config.toml
n_layer = 12
d_model = 160
n_head = 2
n_kv_head = 1
head_dim = 64
d_mlp = 448
vocab_size = 8192
activation = "swiglu"
norm = "rmsnorm"
norm_place = "pre"
norm_eps = 1e-06
positions = "rope"
rope_base = 10000.0
rope_fraction = 0.25
qk_norm = false
attn_scale = 0.125
bias = "all"
tie_embeddings = false
parallel_block = false
init = "uniform"
init_std_qkv = 0.0497
init_std_o = 0.0
init_std_up = 0.0497
init_std_down = 0.0
optimizer = "muon_variant"
lr = 0.0143
lr_mult_o = 1.5
lr_mult_down = 2.0
beta1 = 0.9
lr_head = 0.00532
grad_clip = 1.0
warmup_steps = 200
schedule = "wsd"
decay_fraction = 0.754
decay_shape = "linear"
final_lr_fraction = 0.0
batch_tokens = [16384, 32768, 49152]
seq_len = 256
doc_mask = false
train_tokens = 123300000
steps = 4224
dataset = "wikipedia_en"
MLP neurons of a small language model. Each row is named by its layer, matrix (gate and up: input weights; down: output weights) and neuron, and shows model dimensions 0-127. Each number is 500 + 40 x the weight over its row's rms, rounded and kept within 0 to 999. Numbers have three digits each. A neuron's up and down rows have the sign that makes its largest values positive.
After each neuron's rows, "fires after" lists the tokens most often just before its 100 highest values on Wikipedia text that the model never trained on. A number after a token or word is its count.

L2.gate296:434499483502555491576463525556597574464512507561450378515577488595449470509472545475450551413459449544494513504542505493548527535531532511519471423537519501469493505508473493570476508585534506517486482537483521467453522496444475420512511536478497465502547457489486476495526549487485516542504505545502552509530535515502481525541422466499472467476479501527483493497571489552516486459446
L2.up296:439473530510551519549519533569542472458523446557448465502565460543399477537547470432522529424488524524469536520500444460506512502520513443499498417484516464505513515499451419560492520575506511485447573523509517545510477479460491462504546463477417514449543536504549546509521507552461541464442532487561620512516474498546515531538421529524446575447482554503425474486559486571535455490437
L2.down296:514563510569496475473500526479477531484545509458459489553461559509561428541566542511451490551497466485504493453591515520542531492498497509456512576519532482563494588512512539451529516530581505482517432475550506517489529512534508472486531575483528467494510506383493438533464396530529533547497520512458493495493507504504532465501455472509470416591468558498515586522453451505413593496439
fires after: "=" 64, " that" 4, "." 4, "," 4

L5.gate269:462487500491523516485542532541551451532558525560500469530572540494451559445489460464460540408481456475554565511576538491504512503481551513482512498570403467497475557526507527484436518462466527547391514482553512546484569427566521446504527570480433461474502494541498483443507516452502437550547487527509476495541479509459518464474597479467474524470512551482482421515504538561486509560489
L5.up269:514450524548580495528616535479488496600496527527517466552444458509481488474524521490540546535497464486491511493503547479500404475486482531473495482425515461554532481453535532576495476568499506503495505501482505473542454533538504524524527518569439494526555525361540521553484514527487484485473577504446520503518496494481514471457505439497478460548534597485499507472552452485503463525583
L5.down269:531551537450535476475472476520541486515501469442480478526491483526509534527490569494509535404548537458467471489552540428515522510488438547555501512471505511458421466520540506518573468498491494500412545452543470526465488576486550480498454471548457446481545474539459463467536464537523543486549536496387486583503421454537413516465555512429450506480545529478412523495473471523570476469509
fires after: "=" 85

L3.gate385:463490528496543493505468493529427523483478526587515468540506485508534464576456551479526421540516451467505445540464497528549509461419458495524502512544557462554541467498475472497462530443470458488469572538475536528500559491523508489496514424544554537582488521525592519577451488533568511437519430508474494451546413405476545503490534466481504539481507474536482421453482480490506458562515
L3.up385:488435472434541462607567393502491459435454470542494521546547496461538532515557426497435571522549485506469485461495416514509487464481507577511489503431475520534490536516445501499517544519517501528474482529504487502492507462490511491522503518507471522392566539528480476547448555491481503466550558460457459438540542525577411490542451472549518506529518562469455475524492491561530513521501
L3.down385:561562509512578373470583542530507540492426512509492460452492471532506509471524464566559571541444463495495550503474527474576472477451537533476481474494422507526486542506543539487518537420553521433569498548486494505535530496484507490551491492454523542512529392486507470450489499498504536509512528532495416479477504508544504469615513483475485484489524431451485563507575527506522490533502
fires after: " was" 39, " is" 12, " be" 5, " are" 5

L5.gate201:577525541461546504533481472489516497474443499440488452487514539475478518459480506522430487505492421489501494473521519534464452463474499514483484452393494515536502513469504510497460537458530482490472516442482561483389475508528562450455508531517512519494421538532535508469452459487436423485445511568520501532508456483499434433510450474481488487490531521458498545503373570496463455527565
L5.up201:505491504492523547512515501560544439455481534445441508487536488542442529438514504547477517459605508491495510497452473552489519462534448497419485517535572538486536484490460541588573427545450510429526503505583522541457497532476543506455557489523541452444520507529515465541475532507469495490544571493517526444440524548500492468536461451457578515570491573492492500440504548557480515580462
L5.down201:533491541519433509541511532537533490495506480498511447491495449464472516582494453552514480490508508499454514533527579492534547528523466540558506546530535485490482476440479561493466522560493484444530469526485551521521490535444546540487511502509547532509399425477508445496520481515504490447520432488476527444492536556539596441536498475415472442559459483438516551490504601474511439479470
fires after: " and" 31, " well" 20, " (" 10, "bl" 5

L9.gate334:455478489556450468473555492484470451430468551509511503435472504570478522524517571532522496470501441461457458570492511436468489576500595447477472478524463432516500499550512523500473509471555497467477502462482521476486447555581565532474522463506552467460529465549525482488475532539560507538396479518489538520515528488553492555525543473540481457556511525384645488547529519418448501534470
L9.up334:512444460475554442521433461415487514511427475488466431528456517521607567504542501563482474475465496534523486523490471492454461523480460498554478554506464478544491515522470536498490446533483447547521439462529533458534547497490586477508559494471512430536503525513569561464489514466433518465509474494533531514489557502534497503472557547453499492499500456518535543567546517461520519528487
L9.down334:487442416455495500495456498405471440513407511448501479572472450486515583451481526503448462456508554510516467500516440436539499454521524527511471505529538459447458509501595552514468522545497497529539554555465452486500561468501509473472488516536511509503484493480561536552588508479521526527447485458521598495419437455527508425519507494512493550497475451443586431464507477422516445547541
fires after: " on" 44, "On" 14, " On" 5, " (" 5, " –" 4, " the" 4

L7.gate284:563490437542515556485556482457516486539489487450522534532500460520496604505529467514472493468421467451405510486430497551545456475563521523510572545518495516435492478555467499436541571455515454579505481524462560535447470473471475514558482488443483468554470587418437501512487465494402484505496523569504517521543520465437494546454525550493528484479489555543469503519472479451491537571513
L7.up284:538453483507524547500613421548513434521543521459543525580509489551509515495442475447461513471502520466476411426507516519591412555532517554490514523456425542495456444500506528504476473453508477503527442508493559512399489485550506537522523557481476528557441477476487461529518512531455452527495526463503513550462424494547457533420498532466526511516511482529555497494468569479456518564514
L7.down284:523519517499501509491544465519493470555551527447528538580478454505487485462449548432429523474438522509436463441472523488481516474513469491485515517569504520534425492457485494446466530517536417546521478517503555534463509503476454582540536551566463582528469518476503503433484494460366518517562488490483513532573438527551518504497531486554533433547538422540471501503478522480502501477511
fires after: "|" 17, " the" 15, " (" 13, ":" 7, "," 5, " in" 4

L5.gate27:514448423467515548556568459487505450484572534501520461450505454476441570550483566509486535516516481466457519489552556491465462522430532587463463464500542522500512507511455487557530524542505487579482493499552475488519432488483411509458539435429550494489466499516465487531493483547477456492550523492470503479572510476522514452477499473520426511418482505561514529536399614427541514512479
L5.up27:449526478424510427549486562425528519506545463456509568517503493543466444495449512536488495452482503450554493474550447482584492530454522494471445516529492506515496549555497586482548421460503448508517530539490481524499571531528477455454435538548566545423513470481589449537564508503481449548543540486459496561533529503531554489494504519481564487524470508462542511426505569542469540444473
L5.down27:502494411430539512493516564517560539612563490495435554540562522509582507501499502539457408430551519456504551476451439465562491476487440508472478525528457525510508539495508520447521415583538499537530496572510479518555541443511483456499467549464457547457477491460526521511511491519501494503544483519473399545494452550522489520436518491545580466546525487504458483461562534532537544520498
fires after: " the" 33, " The" 16, " (" 6, " \"" 4

L7.gate121:468566522479465502588441485470548475418511525470487481492480542575438506483527481489575477470497475550545520530540514448462490509491472492539512549463488457496493516490474445485447530415460459559471505505458576499459510511562493472491499535497461473466553511547484497559497483498531490505554460543467582517514497511448449545505570466493522511509507487505499521421559501523400435516432
L7.up121:441466557440523517517517485459534502429549556457435484497544517561507505474475464470550463554497481481471528527455520545521469485470471532503510509544502572567492523459475496494524529440536669510444547501522520491408436479548572510493512559576510507496569511494501501453565527551483512474507465444463521525490451507465449462539494524442460550477501496458556528541521470554512499606480
L7.down121:493564556481488530491470464538487483448466492526514516468494520576461500491592457528528528527514487507588534497542561483510508499584422441535462566470473520496472533474472452451456493514485504507530490489506532500565505501514523501501530472509478488530519517527451589493499507419590516480527523604507633471528545488494458515511547550532488546516465469573508531468540519569452446537511
fires after: " (" 17, "-" 10, "\n\n" 9, "=" 9, "19" 8, " a" 4

L3.gate44:487573526496507517485530514476480452531499490507526525545500551526545517551439516478533523509446488570400419579441468469593519421507459530439517500548534538526525434403557491503540513539446468480493542446487521491471533506458525488568507462500510494468491555509558488557450550486441558479517481520567475441560480482491561528441437471553507538571468535501491543488528526428551494463425
L3.up44:429445517492547450505466511588461441486500517539460531407537478445494484534495474507506479505499477481434394522406460554436518516480432528488395468471467462522497548522576517546525505552455529516464481534540550460477534469394534432529546461528555492467496456610520484475496517449468471495402502484499487535538574464534564508536491470507489475444515492489440466515458482547484490495560
L3.down44:549466453469505466583472494482403515479504470551498564500539485488487483427438450536486498560506461494533456578628490526478597549475562523499613510504469488501498607510468587512473477398583538502513466494492461539507568515498458489429536541507513508550558502433507476480520502523552459521512512519516512508479527499548462521485508557508537537445514523547550497510554467469515470482471
fires after: " was" 27, " were" 8, " are" 7, " is" 6, "," 4, " been" 4

L9.gate133:478464481569474514494587474521523494509524397541514521440465494506538513522557520496488459511495492558460476497430507459515443496517482472527443533512510448503482475496519419549484483457508526476407500483604475506479573495468538431491520528442449488498458463495523479424546504502475521499470470516488501492442522550462424585496494445457547465470557471484528478514515463448487527543498
L9.up133:533516494554462532439450471501573455508531467464450483509501512429437443433483545493494550413556504505493484481470484512482555529546516565460442473487504500449503495556454529495520527515504514553460507558546455439582514417524423463447556489430503508503466562519447463530533547496422519556543409531514510479459580497561484457542539480564561482438546482443489454460543535484514501513481
L9.down133:490510504460412447520453415441484491475507443515499457567479487502442428478432479536517574495461510469519433434529439506503515428498507496504542524507541555558464516516454492472540547477457435469516450542520561468576450492558477468552601519492542535568433469532467539430513500512524488461520506522458535592410496588492499505518493465505511506540498448507536479491523460476465536496490
fires after: "-" 35, "|" 8, " No" 5, " U" 4

L5.gate381:482498512572522455535539492498482557515567521519510418517401494477535524459518588522486528457466424432533441544517546512475442500525473486471505508507523540545527597549567516445564475475486493467495495513457494512414558477506467532502531464483442496464526453503514498528457448469564565471612494489463490598480453468468464511520511506483549474499521524510517434533518504551454459519537
L5.up381:430521470524493545448515530522490444504511548537491489564497496526532463451509470498557464493495498482535542538498549553463543493512452523532520548468480534498512422507426477517541514454562497513528460430512479500436532531512537461585488546415498498536484533487531512443479499473508439443530506478546494554499453467488502499487433525607441537478535565471483517509493438516534488509499
L5.down381:508532505485455501531527448552512523465558467485453478531456524459506532571456472474476535492471494501536555523511513461461529534488424544494485543486504527505466593465548476534483499574542505464555550531521499476457518433508461484458468392471488477471513505465583448576524523473524491544575504493476505593479361571480435517496543542463473426517512473494470486488514470497533507492470
fires after: "=" 40, " served" 15, " worked" 8

L9.gate249:562476526459500515436465495457519408400459532480437416462498468540533504523500449483487469533517434491521482516539512508462506500447488515520424503534545474489563503569503490528506591491420574481501432441522476532502553483580453531539518487504510505485531435537574478431584467499466574518502478514503447461454494555533548483494470487489455514509491520416494521452555565487568426548513
L9.up249:531433481500450535578549536427479430510527508453498421499425473510527565437548534438516460471517507501487509533444492485510521539441515522546518535554446496514486516551510465503516480519535525540498475502524462439496528517552528556565513384524539510524504487499527521465497489487448500541591509427490504523519519526455567562486471573557518497517440571562472485475509551473488443457522
L9.down249:549469541512487462442515480406481584537505450503478498523462452514627503491484523523513508503542504506464550456483433576542537507424490523483463502499503492499506421532469505558543484467449470476625583522502453576487522550421490455536450508511505556576513442521484497498521533496563486443470527428506462498487470556481512474394463484539471540535516493474479488501504504498515507534519
fires after: "-" 26, "\n" 19, "\n\n" 16, " \"" 4

L2.gate415:544516506464538458516500519514420539497502534491466479545513510487542523508526533519445498498478461518511600534492454478517436465529516513467508518575521517537476508425507490511523510575561467462477458600514467508473497523618445369518510458498496521522501548480565520473503538383498495521554510526544531479459528412515530492582489425537529586546487482518513415489461506411469503463503
L2.up415:468494457499574398504502534495482509557466472506461510516482536515561537465535511505496516507481543542439519518468441524516453481452490560462500499548442523532516524491525482491473551564513562471519436486532459500512448573543491456465517467405513470496522544522517548492529550369471465484510493537541482476549486461474521473562442437527572553506446517491452465502452577475501520406528
L2.down415:569536479463470537458496478469565453484478495460524492575522592399526435488553469582455447495495493506547528559466456533495483389496443506480500477529501553584556501483434454469568528484455536483491445509549425502488427576578531529534472430485515529432530459587522520486495546444526463508504512499481535525482484499483487535517471449456462563479480514486555486554494499465488563493529
fires after: "–" 28, "°" 12, "." 10, " di" 5, " Di" 5, " (" 4

L7.gate197:495528528525517444489479515434550409488548455512527474515493543468543484566515506470503474479531393527527521552491482513563468437497572486506513587479496474526470450443512506591490567479490517479462494392515500532503520559459467548455540422450538571447519470514434516513536426530562462481546459504525491487475463400490426494523542425505529507530449457448497537468519464528473421499498
L7.up197:447577529527513472424529506526489515523440508515577608528486572500431534544497465563586472489448508539446504509512502567517535506471545539531550471493485450471502534551562452539497461438482567485477464459493566446529504534473525467583540576430470484479508462498469531492541485488513508521477504568481491489504487512532498517487576532565563487510509473529554546536545441519487474521506
L7.down197:494508468532524496466539482451483494445455497500496477548462503641446536483496468435491551506491531493540545426477497515469448523413442524483570473483526445533475546462521503465453539535509481459476456430477510452539590489547511593524498457543475557494437523497525589488513482537530468541467484517487529506470501478523472470487477453572445539471540529477512487561494594428485529476446
fires after: "=" 34, " Votes" 9, " Early" 7, "Early" 6, " and" 5

L9.gate152:516472462537505577443529510485473529506536562481416412478497392452484424470479552477537562510539489446486501486559489545480540543485484481484463541520513504501424519452431536499486580563534579508512477466485546489485529582468506509503606468478495497495540488470536534511452513521467487433508477477520452478497520520426535503438419504502428510497472490429508502503477489493505439530486
L9.up152:463497493484451439476472482490493486501529492456491516480496565430583465565515503465502444507486515478505432475490512454509454551587491514553369480610479469572459530469529506469533533437466521498463439483473504512515536481539484475518525421542476493534514438553516490420479452471521476563538530405474497503449502483529485479447439473486497480515486496537456498471569499533549506557464
L9.down152:563441507543458490494500445474476498487479519534468501468512492485520466545481553520476447498602468517508490535557465438450511512554514446558510547464464463485482493491482529512452469361466469460575499456516479505516486535446534499544499493521560449490489500507531441509523473452529564485538433451460515528541549454411512535521535543461515494490507525407479510491468525519529486484433
fires after: " (" 48, "\n" 19, "\n\n" 14, " |" 5

L5.gate231:550484475506501529425484474452515523613506500490512428526464494473504539397563528527463514440556494558441555487518531528513432498547560487485518478475470513497429519502532459493548497425480501461448502446474490554443498491567539468525521571419439528505551519490523515478563487528485492496507483475413415557503452457495517523597536479468510521516594524457509486447544486513551470572454
L5.up231:506435570509513515465542423496500465524544509552517440504522535473534516507443491553423509482551479458482551546520496447503485501543537494468481506413441515434511446556536481429490536458485502493538431534452511451527480569571511467447537569480462503407515538448495536567478419569444474529477550478475516484504570515508556484503530488520474525509496449492438498529523424582427496471500
L5.down231:515465483503489436454568518477528454590454498514507466532510507445494487428480475503502502529568496531535535576488537530485501556448491487453545554508494523485461504554530541507443522448507508511458433505484464419480493492483485433564442544511469540412487504538484538489499506526443491508550516463502533466497392523463469547515504447534499497527467504500475531507533498514506489474526
fires after: "-" 16, "|" 13, "\n" 10, " |" 10, " (" 7, " Fo" 5

L2.gate228:577557463510536522462447461495488517443517493543441560438504539556489543508592454523470507460437504473425560428448475470492489504524496542522585368532506468482530506593480439565468455479483475501502542475470560453434467475502518512526548550492537467444494446518466507463485478486513500436486536459484510469487501504525515520522485480511488449511519490460472457550554455525554486470478
L2.up228:506524505618544467440451503467436517496434551468502526464493478444514478522479438594516453471464498527479515484528425580537458466526512461472552489537482469456540436522484561495477453491405540493477528504451462503462552484509580515504487503549516452484472482482467499511463470527490530452574488478487557498475536471469554530541413525485436437512498588552419491467516513524559446537439
L2.down228:494504476491469441548548475587530504529456442520492470569494489515564519474495562488522551531578505496457428584538536489507481467476510482568442548475502513514460528445539524476544519505592499520510527554507546516495485447475478521455479538494491600513499521455526484499553555506463531505495522502548481504511452571466473483441575472490510473437499446480587515494482519452483543439528
fires after: " such" 30, " too" 12, "vel" 5, " not" 4

L3.gate28:503523535457523466425510556492484495569514507504481491501501470453555495481507468528483525465531508567507484484540481485621429535536502582492520538495466617491463496554463511475546500394481507520481487484475531470507487515492497480452540578431464436541566402544506470500584510478539543486525599503494522533440574494483518524508483445494453473507520500470516480469433509427473466515481
L3.up28:517437503539505555437536578508497476568524499456480493581519548378484589503544477499461470490496546486532487539480452491511547571527483521526443478534503549511496477501454482488476474437495545546506520472480570584440462526498539521541439482509484472467438512502469540494539434470494511537498475527498526605523474456524536532529525476546441535455591474444431476516451568521466544527459
L3.down28:530542549448582441435564511478487483502610445468529474530517466443465477469530481520462489455553479573494476462527452504514435489507401571517483551566496538466514493491483566521491521480464520430516482529568507480458469492514468507457477587444492477525570519497448451545523530514599603472489592503493456569483497546444535491516556539504480465485535493454465490499456473501477533508466
fires after: "=" 76, "\n\n" 10, "\n" 9

L3.gate426:414531499494497544497521477546498445511513434524527460446515540452493512488453515563590535515505493473433536489541457465451523513513505565533569480500490470465541500558481517517468502526445518495429469508510403596482433524529471489485440517479493391484544464551512543440516467466548492488558526428503494482501459527508464445466528530448520516515467592582506588519520519547557582496461
L3.up426:413421507542504534598517479493440516447436576515534587537506518477513493505442461538440466600462507467416501489484489428463498541491518529503497482530469502541526529505518551463492604484487548487464464467511422477458556559520447494475487566454429497482562444516463556478460450460429487475505528462538558490533518522481463459482524448572544444462503507418479499499485461483561468520502
L3.down426:496498444530489498535446512550444470476461613497538475465537495475471408461501494470526480573491519478554541446483579501508496490466482473457540500504471518534486570466572454545488477418532518515436535434461471475489490495501532488452537503591502547540526476485431532520518500478528476466503549569431519536531483543525492436535553444483519529545560492471504495471495499470467515447466
fires after: ")" 41, "," 8, " –" 6, "7" 6, " where" 5, "1" 4

L7.gate395:455475501479492513478469512424566537508498480522453541506528539473483503459555491459499520499614522467600545540497502492417528424509548509518470507474459539462499518498535472471547597474549416470500528448530549546548445500449509418522504474522569500481463460524480502459441497445449494486526491563499466483397477503447506543495547498483484480459504437550508446466502563467487523512558
L7.up395:567485483463508533448496488390466488538440443486476472473506506470524561492453477507520453560487549497517585489555512500438464515588511543489480504438494533535412521558523523417584437470421533450517509483512476475563545442521550500465549493515439425419470469485449482507558507503519539560513502554476515523488472445553540509579528494512492519524570580509477426475512513434559529499469
L7.down395:474455465552499533537492512555566520436540487489451515439449501453488565478524576484520448489611520456632506532528443489529543503448519543572528474427464589414468484493526476505531559430522455501547544479494522524547484503486430458474537538519519490495506528474538529481448493435473439492550550505467563503483470457487540470456517506487449434482568479557527537494523514514562494535519
fires after: "-" 34, "–" 15, " the" 10, " and" 6, " \"" 4, "," 4

L5.gate440:519537497499462589540519523456503447473461583512494506490509474506535408463478470513452469476540429478513523528434512462539520439489509506518520574550503554466519507457491496473503547500517456465475450491473501427552467509498443415456516505500498478463524496500440551526513492528511493410565514558547461514489481516544523633566482590560586503534513510529488515430498517452535544468523
L5.up440:546609477505564491479492490546492568492485552534509525429554499571482552499483479502498473491566461442505445515507508477489628527526505488484508494444475501517596536482523464476533517456560495435534482487514526547512553523464512467528518451527528411524558447539484494467494468478536499536480500478482486493428536501570504505452534500496516485412525502400474497554494492523515472544456
L5.down440:537478507503601465514502542474504563559463497553548566514500424581511564405518494528470480432534499487484521482493516474530464540468499498431472499410507469503484521524491498566497491505497577457478516465442503533488501554466516451515553545448506534437498404521476537484459506448463518514546470481520458446485557535553540522445438478468500652461499509549524487485498611467512516509500
fires after: "," 74, " High" 7, " and" 4

L7.gate382:400509519473529532463515532511543560448457576568487432543518496499478557488464571535527467454537512460500530495501527549564501484472494550487474531427507496466529465541450505522444527505442442546454499541589484490523463631520486472473489599495539486558511592505478561491440487514524513407559473477558558494450511493500522472538489453495522569516560458546513424489545465482476482476578
L7.up382:555460595454540422459500522479474500502526545444514509528425552585477490514441520391530521558514491562461469506513426526471496494481555531560522506565495569493494476565548506494473466497506515426532491477516469523566518462450580513507535506417409507473500573519536538509465514538457488566507514502444527511517436475433522453511470513466460474488518457433535498541526540451444491530435
L7.down382:475418531473525430491467470459516449511550534487393478474512554429564547513468546487510493446485428526545507488484527538553516503452522562489560539548478560497539548516429522505494462491530460556456501568576432439509431512464450584540525531439521505558517479492511564431557465503443496518560479541464547471525526505530522470523521483464490502494514554464462494473530506571442492577470
fires after: " |" 36, "'" 16, " self" 5, " anti" 4

L7.gate89:489508478466499447519573487473499479531546495499474487491472524489479509576515512510478506485578538426492467399499495470522525553534525535451480436495504470540540513557503526482455508423478544513518451502514493565531497491487493511514521472488434528473535502517516372443419493551467418493587473474507516455502453445471544348476518510531516514496575466524505425533507516489466452477486
L7.up89:484512471487541483490562453391535470528477475476465480515523488529475533503432478507532505490510471397538551502499510457496459539473532457488449485480569449572443477470515440524440491462526463548535519442509549493536550501513505467508491477448429493527456522521521504502538510574543483438506537496460523485455476519497565540455510539440451465550474523503445513443455583547412532528524
L7.down89:388515490496475430471490464501525486515498472496474510457549524549504510482566491513492554486493480552457521576491466462478456454514478512503460515472484532585403499496452532472514531557480536488459512501452500453530413476506547498517471539514462516453584530551455497542469477487513462473518457520542469457499523542615517554510508515500550508504530552467422507564451535520457545476440
fires after: " the" 41, " The" 13, " po" 8, " it" 4

L3.gate248:455494466519520495538463440498496515512480520514506540556492469524509486523525563467473473482471473587548534548462424572465456424506463477465470488498540482528489492446470488480509485513528542432456583505499521507460475537518470462562489497522521576553570505494504439489447472551510464496430510540540499475444444451487457446571499414538503504499440458468494540481464505544479489524434
L3.up248:495520485444529499488548455560531450432528453454509529521520514505509522505541458478489575493480460525499513461493517520474445492515476513508478470448500395562448522503421442532564457555567491511531512457494534489481525508509515461526469544484556517545510469512519547455519596513479498589564507448515570517477484431494425491511504447500542599534529542488502539555519507573564539453516
L3.down248:434473543507501446524449533386531449542446478555573426441482481459484457488493570528545464466486509452507489547545517496560518499476510519488528455473459583512515461453484491540520528589470516541470462541482420506470431473458477555440477476480437490515482489482447486543474505505554509475528473502467508536485492543472456447542490518508495407521480512553523413501482457449467542487476
fires after: " was" 24, " (" 19, " is" 7

L3.gate144:517470548444490525454492497535592517482583526494470434490462452451492477510386520513543569495574498507444520503507480500490450495563478494542448509455547588421462546555501458558462558488463420574463475544492465507505541473462432478487498560469466518410482516498535488516510430531539477505477453539511546508443527525482473455532512502495535550440502590560507494504507445514480505503574
L3.up144:580526604546536482439481519488567416508529496498551447518495463481484462496407519450546541497533529523453541460515459463463547482516479526551477530480541506512435499489488555547435457498454445514501526554475474527531517475497533519468522581466501466496472472460503539513510526522522542589415458535449587526494468512496445478494566586499471563425483559511512491464477480553502530592512
L3.down144:518480500524482470526546544540596431501507529452494527486476471462478421525474488412533551524504495528490514476463497445496540484449480489512554495516501509511495461466543521596487504511470504439466588553509597568520552556464449526482533522479537385429518438538517405544488539463554528549501467510439516571499430532423488456470470494550537518505485491435536458500502470463501525500514
fires after: " a" 38, " an" 15, "-" 9, "|" 6

L7.gate437:427441464488541515541495508472437428529433523523446474441527500543506545543492490510500533532450490494557456565512425492507500504515617424503510539482481448510579475503463480569472475443496502552468456464530540440470478527501454454475526450523497470523513452601457487499507460515460522447456490527449577451501450487506437511478525547471452549595523477545471506623461495480588550526511
L7.up437:455512411534554500474438505485472509614506496463505543498554527486505538513492462549480517449492495560472457516448412537542507506522562480443563476543516510500580576517531479500420502524517510518529479520514507504491488509496455434481501487494564484487496542469519598484550519535485494497517459520512531533511458519418523483571511576426526531582565454451525494545465494443468536566482
L7.down437:440433510508497442539487506442496517527509459500486487527433525587506453515511484500474537433473543485532425465452477486544450471545531467468457494518540576578559532473488520549460487519579452442476465566527481511510471503560489397532531481500501459577537500458516467416536503434502519540472449479445538435489477579471531519529550565480439478579533516453527521495572465467495479457469
fires after: " on" 48, "On" 10, " On" 7, "." 5

L3.gate29:522505476498484524562531505462512484455509478486547553512577503461496567485515491472490492513534521464505520486556476511492493545569544466545480542521506518549538456618424512467475456409485603552472546452540531537550456435516463477537550494505462499416591480518449498574503511514469443522491494455528482538484547495528487425504509460472455431506522533622498475552480587497503526475556
L3.up29:489510483450572467500498536516512558451440460488495503514575497492503495505426532469528506435486464496521513492477483462528453492504525517512545491436494502535501498532531591442527521553486507491551508532491523487475587480439515434607501457465489476540494556443516483537436473528495504583502470524467489509556444406417473513521471514435514554557451543502458544473491540505444546473547
L3.down29:456479479475533445528507455408512488480431490497526491468608463558507504441533515500526530498474415496490473514495470474504439539482531501492578513578503462501502558530404587518562477451495546577477487512562567510507591460475559465518484515515509468507476458482568474458443507548501449513491470503493411434512497489561511535478505407480503460523474556465423491545531528442539505513490
fires after: " the" 73, " The" 16, "The" 6, " each" 4

L5.gate253:559533495446480478497484505496468465493497589539469457498510456470440507452508527521515505493446505423438512430492492448556470429475544451415557454486424586514544516528550469521496514438484486509466517484553429477494535513494497510480485545508523494444557529510556503533549396540449510469598504524551484472494534527365547463525522430526448515510518558494495499461467455513438523488491
L5.up253:514448517458589508484525497428576513509454463446519494511548491483503514475478467537582522480470441573462429475548487503544519498526413556406563561577491498531585577501528476483497532491461603540542483434465475465466465485530509485430491468502488468563529488496589528425532569448537490495476491512505478513518540506520446481498506504478520475431546505486548565488472489525557478493545
L5.down253:504473530544490582454453466456505524529524535545496513440499515477535524452524516439482526470506459428478491478511508568457485501587447477463589445576480557494525508510560479442517524526454510503363428516517472477509466526524519458519484535512563433482503552506489478488472439485468490597547494496517518457487536476485500483410534484509458455555504550403479535498468547498520432483526
fires after: "=" 97

L7.gate324:445452482521520531515498484452462496459557514495488409488492523526550452456500464469454523484510494469563540525505626446418424474490525470533506461547510487558506478525516496499506558441438579480526546478539536496492574461469486451511528555422427489481555532514482535454501500514496543500502517463528399494483479510440538426500581522458479528492477521402578520500503526494521473521533
L7.up324:482463539480481490492498471496516510458525535444480526463492509458507498386484514563439512527486458564541457492521521503515433453465477458560470462528566483542478464424493528598523526519491477470479461413505500536452477500581440513468524480495420530499585514448497475447494431429513550471500512473482491436497472510543510477465547475468440458429519601470531550519504489545516544506529
L7.down324:562485466518485545538484488484550488422436520487494452477514460508533511459536488514463471487498408514485513437545548483526482513495554450527514481485475440542479485455538455603417466523573505424525456509532522465494548475548538582542534483513465508460562496490569487498478457558527524473509552536518425515448485578496541500576475504465493496469566513490563533504430459496564459460499
fires after: "\n" 26, "\n\n" 22, "-" 12, " (" 10, "=" 8

L3.gate148:518533509405462476488461446513511528523553539500508517472517543551513413534537469522468520483482493496549449413511449463480492483518490541513535399520525457550487443487503530420520489467488467512462464538485565549447479454529470479486587564554428493489450467471542498520481567536570475490475486489517429499407574477525562486476476495466547514508580511505520501454512576494462471555492
L3.up148:552504541516467496463479467470535489549580442510493477526508522518474484400509485503540453535490553462525508503556556523549517516570454569436469518535535573455475486497561451523509563495463393534580533504459509488478458420496535388479542465506486459475462488498490494527507591539501449497409481458453472518443560454505527537483448433500524553528446501472513490483501532549455478539552
L3.down148:539422557459550459430443503507553541458530488435552481522526548569547465555493500500482541468477457532473539460480464476469562489527482496576538480504524512543494452485499491443528449438503519557524448447528567518538365468598523463502486473511460521425530542453600505482466490456505476545476443481545514480477444503473540476519486478453510494506504495508548511447463612455515474486529
fires after: " (" 48, " \"" 19, "-" 17

L5.gate319:421485446476456575406551526431439472520521481494499445543518514476486527553493507512463476506586475452460480473458466537424526552508582494556510505504484502458495531583480510532531469502517480521432496451496520506546436510481548489514493470572526595516521523497474447410524534490447457488504467482476544445517535560466473567417475456476429539497495428528567531513504502473511505553506
L5.up319:475421458486563558455515504429491557549515466536549457512412504490490516515503496521535493560512521474474462520501460479546501578528556430507501425522517486534494575502457534561468534489495440614555511535466445468512470508453505485475468497467456530516478475493458535559452471521463514464491484456431650523521506512442547451483464481464539548487450463518485426472530439564495534533513
L5.down319:548523567513528504494520521494469547481539520524471473495557505570504512460455485466499599501540538504567490507447499577420498488555465522463481530477529532533529477463535548520510450531448530509509515505426566511489562469493563430502482440536579474534526540558470487486458528477472463416471487505411571414517473533459477531494510532511538516497479491486507554548486545492458514586445
fires after: " on" 67, "On" 18, " On" 14

L3.gate291:530521515428492455493491418525462447491495517466494487464583525496522590514522501503518513526484469480474499495540478485498541468520603517535535507451501547507506571434532546429496485445495471468379448473520434540538524521494534459515566492479442497491577468483501498508529476515476463576537524508494531555509513475542510441559474500433454616457488439488478535528536534521478513530479
L3.up291:533544428501483450554502464459530514534500474433525571558481502520462543520422500521524497405482528479505452494405476431553549590483539482483505565480539486479471484498504499585470512501532491468488486467465475478488544480576556437588561453512515441550555450555462527419491490456489515488438563524471440472517466473498516492486483479503517470499504476493492437509478467512430462512526
L3.down291:512566565561515435501501482514499532521433459498470471556533546576458484587450474448477454575490477507506483492488436524541485539463549485499495530494570539442469497454494484572472484454505545515568396472502504458522480519472498460483458513472458562424497429475499527542498503473460451409508466483506501544582522520493533448567401460537490549498466470464473516538480470518456536515546
fires after: " in" 26, " (" 9, " of" 8, ")" 7, " for" 5, "," 5